Weights of a small transformer language model: 5 heads of 64 (1 for keys and values).
MLP neurons of a small language model. Each row is named by its layer, matrix (gate and up: input weights; down: output weights) and neuron, and shows model dimensions 64-255. Each number is 128 + 24 x the weight over its row's rms, rounded and kept within 0 to 255. Numbers have three digits each. A neuron's up and down rows have the sign that makes its largest values positive.
Before each neuron's rows, "fires in" lists the words (lower case) most often at its 100 highest values on Wikipedia text that the model never trained on; "fires on" lists the tokens most often at its 100 highest values on Wikipedia text that the model never trained on.

fires in: "is", "was", "became", "become", "as"
fires on: "is ", "was ", "became ", "ome ", "as "
L10.gate52:149087118154095145122132111144139139094124109141132132145118156128163066101126102089098160137120098188158121162150108085073147160126111112168146122084147144138131130137132132125119157122112144110136147165126115105101147165133093139143126106128171140170100108140132123121146150102106106149159159127127120149142089144115116146082170159119095166131107161127154099149096112126097151164127110112152101114084143166140120114143151081160139109107099100104144138136158128130143146138084136144109147128165137138129163131147095101138134128107081116163140133155126138160121140122151080158
L10.up52:118111113138136142134092113154160154099116132151159111156147149113141078107088135132060171151140150143147114148165128150130101122126101171141078119147122115155146160120120115148082159098164143131122113143109139108101134128151089133105168097129171098154160167120129118098148108101139092135130165106117110146122090122107112086078124143129145152111093135115137164173100116109132175158098120118122127116087149125129142100123115080143110174145126092131164164133155113109135119145106149142101125131104123138128149146151103084112115143133073155154147147087140162115139154101156123123
L10.down52:125146105146152130114111136067136170129128127132076143126120118136143135134105137118118131129136171112124150092135139143124144130123133104127118142115129103144133177098111126157116153126127151132124139136109117087130117148131138163092133161114139107125140133105114167140119139108118093123119125124133127108130125134129129117128123176098113138147155179163126096116122101145137128159154138163153146107083153144141118121109149089147168143145122128125115135138210120145082121255116144176110112127156138150108130166122102118134177131131132093120130141153141190129115151136154144096

fires in: "in"
fires on: "in ", "In "
L10.gate617:128112155141120150114099121119104103169116134114123158134122126161109132156125125151151179139115153136095089112148122111148116135168115137161165169086155133148101100114116104129136099095107161132116138169160156114084119118155088138077120139098136093112122142085134138151158130122153124105146098132142089129143141145146122131107137116084170125123140162180099081102074136125151153149119124087144127056134136139119161135128127092157109125146122137101144139173119160142131130156120080166077107091141103116165121120162111103173137094124129115079109112147145100125138131088141106117
L10.up617:171120116110121146069138149133096153116152144159150102101156117149110077109142138103069152095157141127099126144159100151163161177147128121135150157086130137164137125095096148110134147136137106147085123115164105159198120105122114119091124107096170107164132176151140112122147108136152107154089132173140101129118124118167158083166167105148129103165142144134083144121129120158092145126171107105109112140126112118124115149155122118157129102145129199127134092104156159141118114147098138087132141121096106106127130107122087125136138150147077128107150080080122086109127129138148086152
L10.down617:124079144147124153076122116141121130142167120100145173132166117160105138107148134081121106139094127138120110105141084080166104159124135111140111141163146095097116113092174111147103138095119074142114127104119173123133127112106080126126114141149151088114119130118177167118149112129136114099185130126117103144111101117121117158150150131106150154126135155121149124131109086152128167149123120110144122100122110101156171132184111118082150094137181119105125133117140138148128171182103090194119152142145137157112124147125107121161140187130119135101116131140145087126122138108147139100

fires in: "has", "of", "division", "scientific", "cartulary"
fires on: "has ", "of ", "ul", "ti", "enti", "ision "
L5.gate111:156140166126122145115104113106123173101111123133101114147120106111154128123168145144158160120114086112108164100127088073074139131150099124135132127123114126154111161166141125159126111148146147112105121152111125105082143109120131141131162140097121149165090140121150143180099087182126156122164119128135133156148148131135106129155140154123124103161177140122109132181142148167076139102122112083103127079150100103143154133131158135100143125148103111122151142126102117136104123109103078154097148163113152133148095118144099167134105109106145132169077158133140109146123114124138106074
L5.up111:090120133129102083138135137138114148114118131095109121139121132101149122129152136114109104135144119145108124163107124095081102123134112087108131101122094118120145115115149135139143156122129145089155140131173102113102146094119114128105121088126109157116127163122125111124113126071099123145115137162167172114103129122146128140143080158150125116166140147113166128107160107151106126150111136105114117084163178129114136122035152147144132128114158086142148173153131101054148151103116108141109105105089143089098169141140107138142126115134122169097073074147142079164116084083146169139
L5.down111:128142130107135136144096129102099144137160160131114087145103164133134112148147120131099132100118092127142129149139095128110130122137111093144178147103120118138117102128111139154131141093113117142137078126134146160147111135171105095087147123127142130129127178091109098121154125173129118124131134143110167175166151086129139120178117101077119136092149108122141141168093121107154108132173112164132147111150117108140120122192116132138126104090127095120149130147167095120161137136162141130132157160128153118116096101095092102116067103145164163086129134165107117127115126127150141132

fires in: "their", "her", "his", "your"
fires on: "their ", "her ", "his ", "our ", "ed ", "y "
L7.gate183:157093142128102122120117144150160138119153120126122123163137108134174169154130156127135135112149111135119125140153115117108155154120131148095116146114165141139114131108130052109033150120074133101157128137187134118131109109129094141172132116150120130125146123122112173124131090141104099129138148131083076137132113147145105153157132157126164128112173153150146113122104129095109168112158137081155140154161123119083110146114121142169088102116099133152128118157146150099159124147132139125155116125142150174168100138154116110125108088127156140117141131116157158168161133114132096165
L7.up183:140135132154100143123103079148122149116133138114133145144147157083090120169146136130108109113130088135109124101121169143138138126141101149142089111138128099123107101122112120133152132113135117127111147116139116168155132144088120120139092148082144116102122078081139154150130122098131106135161141128142105136130172106125127148118121170172083150117149102136125115114088142089114151158169123148178123113141167085126123136092128107095110129139144140150087162068122133122107132129095113177126138102118119140133131136138090152093184138156122111111141097163139179155105137075135137161
L7.down183:128149174116129136149152085093137159155151075106120143142110112106134104127168146136137118158112118122133109113096155135123118147137136151121070135115164146098120138075128138151119160116107109164131100124131133147165118100159123175129109182122155083122083132073154106109101148092104135156136131087120112161154103145129119180108137213121168120154117165172145140124122141126146116125116154138186169162115107112121108127162146134137131158144133118136123144143116115150092097223111167169138154101131165167102157135111115140139125150099167100158137109140142145126170114095116126106

fires in: "in", "military", "miles"
fires on: "in ", "mil", "cap", "ic"
L6.gate438:113119092124067152109106122144108154121178145118163142098085114160139147149133107122143150128093123111136146175145148126143096150114062134137154208068156116154124126121109095092159139105180158115154125134142096124127166124116087136118141109137136127102140124175151130145146159131135116099121111127147141144158142117137124099164167129137097087135164162083121133105111140161137097124103125131150116131130099146129181138089155136187137079168136125147152131110111103118179140129143115162109114173117104145145136142139179136124134150132170166089125111119125109113099150100145144087
L6.up438:127147183106136128095116093125117138127130127132165103131154111108124093160122146143131173111090151139076142156113145141160154115129104138174139127147166108108076153122120170156062163147093126155119170156123131116105105110118118130101106132110124082167137106101150108091120151117133109092103119144123152142097081164090105105167137151120141126121155122080152144104117147144108173138131106130090119096135112098111141134153190116139105090128162093137146146113158124104118154103113132132115169155149152082164153133140117141174123105098065120136151100119166127123139122163101158107
L6.down438:094121125132139124128156094091116107149120132114117105132113072165110103140156083081121142144156112133153146124141103129096167095137076137097098123103122167135117110146132110142128167142104075127105133150163172132156150112120145136095130093118140111162123089077121182090143149144161116131106145120127093127122147107148182143129121156102133087163177121118112143140097141127141105113120128114134133110119122135106100128079134105159167071113139136108125127144137092108134154121147122161109116114077137112173130101156149154142096113132088146108146154141217147154136133112077142155

fires in: "has", "have", "had", "wrote"
fires on: "has ", "have ", "had ", "te ", "ed "
L7.gate224:127088118091111170126161124135125090161131107144095160181117131130097074108175120091104151145157078133149135122123114135128124153145109144126138121123153086170110117141101086145133151130120125088157137138171111149078113128101147156107123126172111113129161143146130159142129151145133080152103156164141152112089121175119144148150076162127134122148095160116134105160110174112093142136114130134108119081103119175141130139142160141095111112138127135094159117080130146128130132151135091153128133140103144163107144141128132114102115145125101146111141145162136134132156106094155130082
L7.up224:107117105092091092111144092157089161126151157099147117129108159119096148144107123126120108137160172060117134114127137129129116140158103093138120124142124161142134154104085172139111149134069129092133162167092120142130093159118100163112120148109098132142092126131133118079150157117124146097132114071125133147129139117099166171150099129142094168173157092118147120143125119125129146105179164148133146099100141144124137118130072140139135064135149142132097126156153173146125126115134109114051157107134155118153114127101081142105081134078106113156156090142142159148123128129152103145
L7.down224:069120088118117140120161137117174118119123140169179088101132134106096137112146147100138098213086071128139145148132128118109154119148114122120135187192157140128170137134095137132147155169104143096149111149124123091136107143168136122102071162147120099108134090110142132144089163071162088139130142171097134141117137114128160157104154106118141124111104143132088129095114136111119150118171145088067146140097165148146160148136133176146106142140130090140139155103131165129114125131117093145124142104111134111127144171143117131130099136131097111128123127111126110139137121138137104169

fires in: "they", "critics", "code", "awards"
fires on: "they ", "They ", "ts ", "ats ", "tics ", "e"
L2.gate255:162138129155124150136124152154099097105111103141126108177146101145145140115130098140096113095135149150161108165115157122085129101120109122083140129159108127113102121085126122105177141135135139126122147111140148121171135149166144073113144096136109144128110107130151128124123120102147133182182164122108128135112106169104128134146129103103140153151105116119136104135105137125087117153082110137153188147116128131124178150112159168127129113158136117118159101094101129085119167121131099135132130128165171090096128158094123111182102129133097128132138129136187108182101111089106148154
L2.up255:179134134172132098122127145136132135153112125133133142160145118129121113094103123152108110095149141137126134139108143101104132112179158140135124118113099123112128125087107124121146112158099137157160138141166133112173132120113174161094091129101097148149129180148127121125137081142137099167141152101119152132120115126108178106103079142125098144105150128148173125114124143133124132168139140111158145182157079170146147100148131150151126106132114090136160116135162119145097096138095143119126117157133132122146105123144105168145121115162125158136162105158122127133118144143151126158
L2.down255:124161090160182148131137119114145113119099166141147119101151123104078124138113109100152177081126139131102120154108100094082139145121115112166119132153140106133117098135140122086105146183134115131129095119135155159179131131154127163139091096118180165135157140104119092176136146160188096158155134123102147137070112133113118151130114152115153155117165098161119167129123139100131099136105130154168094156114083125139127144130105087123113165103159100133156156113142133136146122159133157105123127147158126106130129194159113114153096135151110116157120087150092130126133114135141108128

fires in: "from", "part", "side", "leading", "to", "during"
fires on: "from ", "ing ", "part ", "ov", "side ", "rol"
L7.gate478:142105107115130144083138118119127134147129113124162095144174117115139126095171147133141125170128126131138096161138112127128116114083130152109112093127149116138131113101091116131116114119121132121091097112150101131123150097146130066115137131121158130084139112093130144139123133168164161114124143105091153148099176142086135105139123127120110135106121131117136115126115097165123150147124141056156105162123103134136156163093103113108099127184123115150143132142161120122179157132104069141096145091135084119111129164137117110112178111165111138118140119107133105152126162094118128136
L7.up478:119158128123131124142153101127168120094146090128153128153091110148111111096150140107111178157099117148129118121136135116140102126112134101104055127139120125103110110117160136155110108078099165135103110141128195114103129131159115084146132170137092131131160098123125127117128134110118115131137116113119113106146160129152145122107119166096114120136091119108131103109116140167132124129143086110105111151133122173163131150139082133131115128123154114090179187122134119087094140155108109110116121134122114123167119138153160099100101160143112115131141141140109118111110118144141119135
L7.down478:089099111104117131109143090133096162142127099136151105172118125141127164116117119151152150148112122123141100126112104157158154117104133141114114190050150105133135101105143151109163150110094138143114103180141120138114090147167090178151090118125100137148114136135135082120148146148150111125148151135145100117122142149126166150096149120127109098148117134133138152089120155175100130133126122134139126124126138119086094128122136115147136139140105136088118174118136135157124108169129142108138147143078200092129123140133161093117118159133125136146142118119164121156097138153142108145

fires in: "in", "john", "robert", "william", "george"
fires on: "in ", "John ", "Robert ", "William ", "George ", "ard "
L7.gate395:129116132127103187140145154133126093078114101152164118141088109154138116113114197132163106126074123160111098116120139114147127131152110085163099173121136163148126154108145157112148129159135133112127124109134159136132106128121141144127150096147105134150122124151167120123145161100132124096165169148152133107126167148132094121111122101134110080115173131120144139105145141140081145177122149116175171108143139109106137104078130094137074107129117122122166129124134131141128143094131113161150107131119071116151159125108145096104117108135187104117114182153107126110179118152130161109
L7.up395:113132149148089124128079113164154114116159126084112109117136083138096114109097103094116095119123135137076103133138144103137099103126084126127092181102182099112145155127165133136122123141152144114125126088150107158150154153142160103130111121117115100091083131109095108127173140158136143152093121120102125150091138093159158133145129158131128115158148130150114150109134138085100173175123158113119117172154140151135125138132138170177110137121164136097113136128122087128149123120147138144144153110104118116162101130175116129156112140133148157061111163136130080111132126078179156158
L7.down395:097120094080134171109106161093197119160137143145130135124145097146150112134158134116116149142107133120105131119132100135144125123106076109146118125151117149111128132160153133116123142072093101120094142141107135120095139134155126126136130099139153098164125094133164172093144106098097115131133140138100115101206088122107102151148153131124166118141147155111105151113107099069147142161122084110118105102107114071145152125124149134144120136120111075161134107081060133152074151166127110122146118115129118126124130132124143128120117163145173128145138126112119127096164109109128124075

fires in: "the", "new", "its", "former", "assistant"
fires on: "the ", "new ", "ant ", "its ", "ir", "and"
L6.gate173:115111121109200109140121119134161140114110107161116093129123133157177083089101128113164112119090144154133109134163140099137101107160168121131131141101117098163124157153140124146101158159094130187145106102129143124141160147086131108161183161108120139110144130118127127150122090104161139129150147084092094129088152177110128116148143148140113152114150142100093122151096097098121150133131123102110132108179097131118134115108149117151124152103083107097133118093073144089150117119090108137165167152168175144135124095162109127130154154116148140117141103148127163114124100163096114122
L6.up173:103146153162136104137166131163100135114096134074142132180141144108163162165107118174155108095099117105123160124123120115107136136130140145177122124161166144104129121172165175116154126091097128133141155125122093138111166119117143132158153136149167143129133176143077089157090103142147153141144077131121145140133128139125113121144147148110096150108093124127142103150112134126114096107140152107111094117112148123123114142127160127099106162136157134120091107092094121138091156124086117092107155113150138154086132127177141101104161134119134122060136095082115129132127116158131108162
L6.down173:145137150149124122116106117098157167132113114148143142139111157169144123088165102126091142111105119130136118137107112109108115120144138145142117151103142151155108166140157117107137124145146098110099085094126110099094135170171142131100117157146132096096144117100112125155081124104174109084105149100144116141112109139138113118160098130141147144111130164083157123136132123111122164111132137092136121141131124134148138144156130103151137097102132113093129135109170134147133140194144095154151138111101135138131134152156124164179127123145170117145128132113125141118111124103121141136

fires in: "all", "family", "those", "both", "line", "team"
fires on: "all ", "family ", "ose ", "l ", "line ", "team "
L4.gate500:141143089136134143119130105139132087067128114118096116118109093135125111154145163122082155109129109141114109151164138135109161115151128115120128125092120097154178147115117141140105098122145151107096162101116093181109101151077110130128121118095112138160161185117089144162056154101134111152187129095109126136144147111076086132106113129151113127111147126145155070136167123171131137138135147117134143149117094146146133149166075099142128102147146159147128121176122137123125113131108145109140139099131123109119114143094100127131106165151089102121156131122115155118105148109136170116
L4.up500:151174079164194136132108117147139109087120157142131130132163144111122106125124154141106166164113103144153099158096130113100139106164158152092125131109177092120161114140105159156110149134124123155115133107135102123154121106114168113099158142130112124163153158123094145111112167104124130145129129133144104129135148120177168117133110117152158176167107118099143140089137144067097139104129134097144144158134166127143128119150086135148176120152148128105136158110149171164106144140124123130140154172116162106128154126168119168122098167143072136152150133133092111140118152116098095097
L4.down500:086120095141168148159140139140144108127107132149146126098174133136133129135093135121142108134126201148142128153130138120119136122130138094166083116077141111125137143177153140137114108143134123138158138114150121116149121165124145140083162159119124122121151115135112110116134157131131154138123139140159138128115101144138137087173112197160131163132148118094101158121123135148106122086130086111133172113144120100120112117160123129129208163102123132120152136115120094122099121202158103122111143113104161111102150127120151136128076155127104166120081139152095123156128095107093130106

fires in: "had", "after", "to", "won", "with", "have"
fires on: "had ", "after ", "to ", "on", "have ", "After "
L7.gate76:116163186102147123099105141116104169142115135149134117144116110128122130108158135143120100150113163141143091154171138119151148124164152134117158098110132114172109164161113160154141120177155187128145145134123077151107109145074130106097185140135166136122135138103098098155088117154109094093093109118148108115132137117109145115160130095132141139148085121122094122138125173165165119088142100123124146120103118135111144119133123138140153076122142157135191102143145164115104113120112165125102122080102142128113119141086151123124148123081112114111124115141142118112120140076173120116
L7.up76:115105104176084120114176107095151119153105143118153096129079152123125105121149120110129150102104143132169142143120115097112141116109122159109135086083138138185129148142125137156122157159131110111125112129129113081101153120117105143109159160087100160136150094109100185141157136119093152104121120107169110138100146133138164143162124120143116140167126127131152089161112104126104125109160139103170115137113158124141113155107100129155122124152116098122104098138131178105128138123086125136121105130129119132053105116133130118053108109117118155158067125150096151133130140143126107090
L7.down76:149138150101127136160109170106182135106153141130118116129169107117155127095135140161136114114141109120100150128125114174122155129143135119149113162152113085087129139141123144122125166178138149144118087092128105133099087133126125102155159152119130084124182083086153124162116170136132105125141140124128147125139129114126162101156115123138100095132116175097144090137139144093187135129145095137110142189089117149108102177123127138096121141111094128120149120097110101090128147171175137127147102120140146096161148164139122149124135140121106143115116103127117115156163123137129111083

fires in: "a", "each", "this", "sometimes", "the"
fires on: "a ", "each ", "ome", "y", "A ", "the "
L8.gate343:131155157132120159147135101145152091132138150155136093128161122117179185099110089141094081130135118110142117104079167096106102118109137123127109161118171152118100131136129139166116089108125124138101101129125120152151120098109111149145147128145144131166086154127180152189088149086101143102170103129118103107104154151136137154129156130100119111092104123140097113123121098148127082088146154120104152146156082162143143118085158107088100144162108117100131122109134144127145130117118131141166168131129142149110117145109098157146138118109128162138099101135186103156114133150130113148
L8.up343:142144113142114118136162087143165166109109165134160169155143126162140115132141105134114120134179097162094125074126156114191126164086121154159078138106123106113168137129146096118110074079123105126152153166134164141138149113129133137161130148162110099131138109147164134131098129103117155150147094155089100094101162111096114104127135147129145119077148130145121130097115082128128104142155132136070162104184104120131123106115158105115078145170112139114127124121166116119100135104144144154142138118135131133142163134093150130089135129088162121150122078145122096132130136120143148085
L8.down343:125119126121118154115149091146184127150137107176142115122143112124113102109096138137177154151104112133114129154146134123148154147144163140117125044119096150094159105124165063129111108132149064120124128144073139105101163138133148117132099136140135115116115105144112129119123137092122117109083134162141093149139122144120100133160124162131155141119100112131178141145123142117166167111162107134171111148099131111113140137169154148118070120103142154105098104103122118147094084209152093145155125159139161136161165151118104106085135138086139136104142106141131137108132096133107122115

fires in: "in", "of", "prestige"
fires on: "in ", "of ", "ac", "ti", "elec"
L6.gate58:121165121105095119144103125132120183111145094146117146151095129139137091171119115095135151159102129152093133144110132081154112151081082098142105159110156120154110152116159147082103056136150122149119110152099129131087156095140098117130121142171137107127143103127119135112077172123163090079154128085144129094153147112149139136081124094108136103122159126097171103116109164122119119115104145151158119114128160162114154122126079127141122121131119161101129128128135132113128143142108108121112136143144115125110123169102111128116148097108143118130132108119118128129155178075151117090
L6.up58:119119123127143148103123090133110142158127166101127133117149131095139134081158113148086133124160162141112138123081115141096121146139073124151106160134147108122137128143129122140111141115110163124129159142135138151147128143127121100117127123092141137146155157168147088117139121147114092100157104123112088123122098109129160173144120139102178115163101104129133181096100105145148074121095147093124078094124127082147115140143131097124125141151136135117157172161104114115134106100075108139079146155121129119127161138116111108168127144141091119115103140096117147107119148171106100116
L6.down58:138136093138110120130163107109131134099167170159111142095102144153155132105109083141141143166175120084115106118155083101113180124118195096127115141132107128142104123111152103118115097191090116109118134119117144107145149132138113121147131129175127092133117156088097181167136122158127117132150174139148181116135107122174122150118123139117105130124143145113143122117168112162085134153141142136089115108120139124134118154144117124126117116117127145097088169121129099100127158127146084167156134090144133123128097122127132158095128097142162131151171121124145139064114158117131051113

fires in: "of", "in"
fires on: "of ", "in ", "al"
L4.gate161:130104136131123123110123158102088143094136123119132164136153112090107103109133111130104158118089116149076107136127104105163136124110152125135144140120104120137141105154095129128163124117127099164135150142084123115145112154130100099142157131148136158080121109162144103100134132109117088132134108134109130135138119138073132149170107069147099110131092179103102112145121121112102145177146082137100113134130132117132148163132109116143109095147103117144185137128083123129143098123128069153162119128166147111067123123068100121130141117120123174142152129132078150107119150109073114158
L4.up161:166153140176093129163153134136091141130177097136128141104115126121115101122143126117099130095146140130123173122156081122123100125093151094145135136141167119087126180117112156153127107153111157118094105106125149145132097123143109175148130146130148141130133161111169127120119128113081120099124145083160107162148150144165109167109155091145127193142141134149135147135103099173152119128134126164146097182127152108119118124130156126138117116140123165110147187149169118132119117145125121148124138154118073129086130161116143119129107099141156151073141120154150137152148097131154121112
L4.down161:134135122112147120085157141199125130096128148110145151145139141141132158064144107141085132160139137112076098077106111119181121081114127138097112105128086110133094145146133093131114167150155142142121110113115115142132161119133131128122108149117165126123144144088112122135130081126121158138108129175098109092117138112109136136125105136156146107155111106117129133150132140130104121104113139163159151157111082139147110148111143143109133091102131116121134161170117127086151163143124139165094144094138128123126128139124103095129142132127142100150150107161081095154157150150142115132

fires in: "is", "was", "not", "are"
fires on: "is ", "was ", "not ", "are "
L8.gate557:095101119093098146116135126126124116158137115148123133132127135155123106138139117147166104140115106169131122139117152107122171131101131094172135164120141109157107143134091137155110125096124149122164163145124135104113137052103138072136198123082123134121128158085146098165129121145123137139169121126130146163124110162129135130105133151140112145143108118153170111096093139137124150146121122095141140072069149140123148145135133066122173161141123143117109081112169116145106121132107173146096153120116114136115112144138129137156113167150099106139142116121112133157187100124121101139
L8.up557:145098175106106126093106129103147109121112128110112185134099135138175163142101130104105147118105126096110106108112121123116071102139108150132074146126153155127141141110110114126114113144152151140137135112119080097131126144132107102141104087101120131143165126118149111155109133132126086126155120121159121126086160140128152073094072160080140165094139153138131105148142117103126121098154108152170065135144124085154130113128117164094143138123134135161121132121129131099144088112064140110144085139084112119116152095168148137151112168143116119165098131159115115141107162158135145072
L8.down557:110141147137167111117095113094138130124114126141117092132104120152104125104104124105148069097104148123118150103133182105141183153132145143172105124168138094125137147076122114109137149117130121148082112125094144113094122140130124092107179137077119140129085138114120144140120101155123107134114181122112137108142116124144170120149144123159103115148126155142105131130119125105085099119109126158118155093125144140113110139118158119122144156137135132140100106093147119142127102205157133127114131159147189129154087099073101094112116116136112128133120114165114145140188132107154097115

fires in: "his", "its", "her", "early", "s", "my"
fires on: "his ", "His ", "s ", "y ", "ts "
L5.gate425:074145100090145113166117094134174163149125129092139072173111126138122155133117165140133100109136130153146154111138105145132125126118112114122122131102124135132171121139115139082143128155105142118103100153144113166102143100111139104130143124125149101100139157096165134133129125098080122172112100076106111155165143123105149099102117129143163123111151135139160088153094157139098138147130169119134143099133122116096163130105128134128150095135112124146077156094121177153130164121112153141138167113145117139143179096154085162154124115105153127108161134103083130156126141113150144096
L5.up425:181087141113154118178116097163153132131128096112132162156163136149165144126134125160136086143125121155138115146140114141150159135128100135161124170120175128099098107115159130114138110093120112118146120137144129093118127152109148146171088159158177158109121136116110132080141118116148115119134067131093152140132155140182097135157109142177162093125150090117125134103139098102099128135154132116116154140164136144144153136126107126142104159176104101126141153158156146140128095110118093133109165112128184107143157166133106079144128125151122094101108118082171112127128163138109138093
L5.down425:129136139161130153180088122152141159148149075133143125164122133110125144161126110155124161110120103113118180153110123103110127149119142145122103125124140145149132149119121118117146146094088092130145119121151128144094145131112155117146139176125165133076134118099082144101154118093089124138126122098099118133166128147128097150155125180109146127099106165146119126120101108076138131109121138096129175163090159154133120130096126121140124139067163095080121127109139122123097116205144107125142116142127143152117125130147100119147095108131111119126120127102129134093085087110097107109

fires in: "to", "until", "from", "march", "battle", "in"
fires on: "to ", "bur", "until ", "om "
L2.gate226:092141143113136160131096146170114094111109123132139134098120105150103143161102146143124168147101107112117154153120108129134148136115129105137054174132166100125119108122084103128102123121136128103109137111126156158125141086092095129112174100099126113109151106082176086148105089090132118103141102125151124103084145149110169151114128109124134131117155149129159124112115164098127134142111106080119124165099132151152109102139109119119092105143155093129142129136184093106133107124099119139132132141135158143105100154087121130143112108146106101158127157150107108097166152088111157093
L2.up226:151148112104152145100117135094079140092119153104112175130095156156119154165122120131142119180112162173136159117082141159141160165187124169117103127142138123136113141100108157157112145192130154112163114102105133151165123170144137170107126100128157129117161115107143096132144165098122165120161144121161076140096131088138096144097117089128116105114118165109128138106118118130146121077130135134166098158119138130142107124088108120150106100132155108141122148135128104129164101144124101141117138117090138115155145173163150120123084099115117150122139154091092097098152107128168166094
L2.down226:124113131120098104094082098124139153147149138140133129114124123151149127117159175141152124165072096105112132109118156077149124098148102101143144131124120101136064063129109151134131089135126135174088132171146149140101133131139108156086117103132115118134140128123134158124136138089100109116119148091094084129081097111124103139119137166126129124144131164120153180100139107141126153147109155150149155137109083100134128152162128136157128111116183102147125158125082114128102123140158161157165106103156141126138138114132173076110159107183112094082120148130143087104107135146131104144

fires in: "the", "s", "its", "great"
fires on: "the ", "s ", "al ", "its ", "at "
L8.gate541:078091100126158126142129108124139148124148127125130104166122144139142114133148101142133069125157129145143147171139096122106142120169129128140116126151136118129170133094129152175150136128109151134148122161131093179126119163147126144146169101130150125166132140110132126136129115075154139123168151138108111142111167145063116122111177151153073143124170124152174140144106131134101119165100073176091156138153144139149085148178072131159134099135128111120100146101142133109137116141106154139140154154146151111182092131160146100116122085138136135091171143103133140088137145120151108115
L8.up541:114062098132155145158109126158164164108154122123093139200125134125143125142080149182120091117112119155176109107143111127136118112157128099164107121163131115140154108128129124128148123123088131171163112132102132161132134156150093121165144111146147140130109074117078194153145134125119144118173134141155150152118151102099106107112155129182111131143145128172127138105088091155106126150116124111099113100089142167091119117149113128165124150130114092150084120109134113111114144149126145154151139124147134149183158147118130122110136148124176095122129156123117140113092133095112097153
L8.down541:129120127161124140137140143132124165139117119134144118168127140128180105159161118129102120153103170136131111157128085119178145161111144129147098104133115141174141199148120122125171134092128113117130118148121134137075138123114103148153152164153137136114113165147156154125140098097134116143115082094156104140143091114145149137151155129137144121125108113165141158099116108154146136130077121108170097086092138130105123125101131118158146170142140142135131113136129175129140136146138163185142119117133126096121118142094124087134147145109134105102113136127151140152134135097106110136

fires in: "in", "early", "date", "12", "18"
fires on: "in ", "ate ", "early ", "In ", "12 ", "18 "
L5.gate569:117103124114091216113153153138116132135128111110114116163160152128142131159129086085123143156173108083077099162182128101147062160165114147130159167153156111147108104094140109123146161118100137114133096176139133129116114138132117129139122148074132131142118125107104158120140128145103149102156143106113134114131132138130181153138119119164135133125128135147099141102111137180143109125103133156125110090149106129137122207114123112177103096157094120130119113120138121141165121085152109132129128112107146113123144097095097133164129138114143110072123138094115073129167132090163107107
L5.up569:120099164106081179088098085092146103136144149131110122104115145168108115100145110141121123141182105118128117070138136102150120128152176116115122132145132156128186154171072129135153125131103137164145119111106091111097103120117099132130112138103147115103118114124135111131141115149103145106159094128108124174118158112102132129124096136111154144111096158136098139142126099118141132159170159159114117127104116135168128116140132113154143092134165119115091149145070170178160115153122128098132119122078119098077125140057143093119103118129141179102168166155162128136099166119112139140
L5.down569:138165113137133138081168102175102167078131105116120170129144132156135113137119134140141132143177134162123154154151121124145123159126092105129108174150104092097088132133113160119152122107127094129071105124124125112108123087121091146127089157096163102128131124130123128126141181105115155121116163124158128104138150106165125152119141101104164111146129110118124106095110114154124115139147086148134110100151142101158138148135173134123114061164152096102094085158142131138148101144135133130140134129114146139119127150100107119090090130145129130079165082119117104144114130121123140157

fires in: "a", "no", "best", "the", "means", "new"
fires on: "a ", "no ", "Best ", "the ", "ans ", "an "
L7.gate144:126102165124153129106103150143080100116129106186110165178162119154148117120122125151100100131142134150097083175123156113154105132121127176094130144137156113146083092106138115120100125138092127156121106135102105129114120120093103139136129152124112133098152126133150169129129128156130129128121102126129106102138139118102147112126139101086095106156153105127143155157106102096112150121114137153122130163139115140136128117115145145125113069132106175126078151149140158158119075114129115120065172122155094130130119120099101157126132147140112173136080136174151133153164176080146140105
L7.up144:108115091131154091130132143141090156135136152138104177141112157130119120165104149136128098132075136171105125097107128160139120075116116157148111146110114091108154135087133151132101117138130096108091113116131170165105150125127121115124143157117131109152141084148140123180151124149167130171154179110143143161181149140142116105156100131138128141146156183149146095147123132130095148144116156125104114171146130096082125137142124128168108144137144121113121145136074088133087153135107181141160131100102140096130103063091151151120115164105129134118094162165121122142114124155150138157
L7.down144:106094146163103152189171112112116132146100097109155138129131129138120146111115141134110145119114148115110170085121083102112164111113130173139136095129104099117176155100150131122129137125176123156131128151121130149118106099131165138159108116147157107169111147123094137118143112122165128107139143124155112168107123157127164140155136144156098140147094149149168145158157086135118126130134113165122136131128112132167132125085144122144086117129100133108174095134131119127128119170105116081160113162164178163117105138168143073133140179119131114140119092104177113093067107155087108110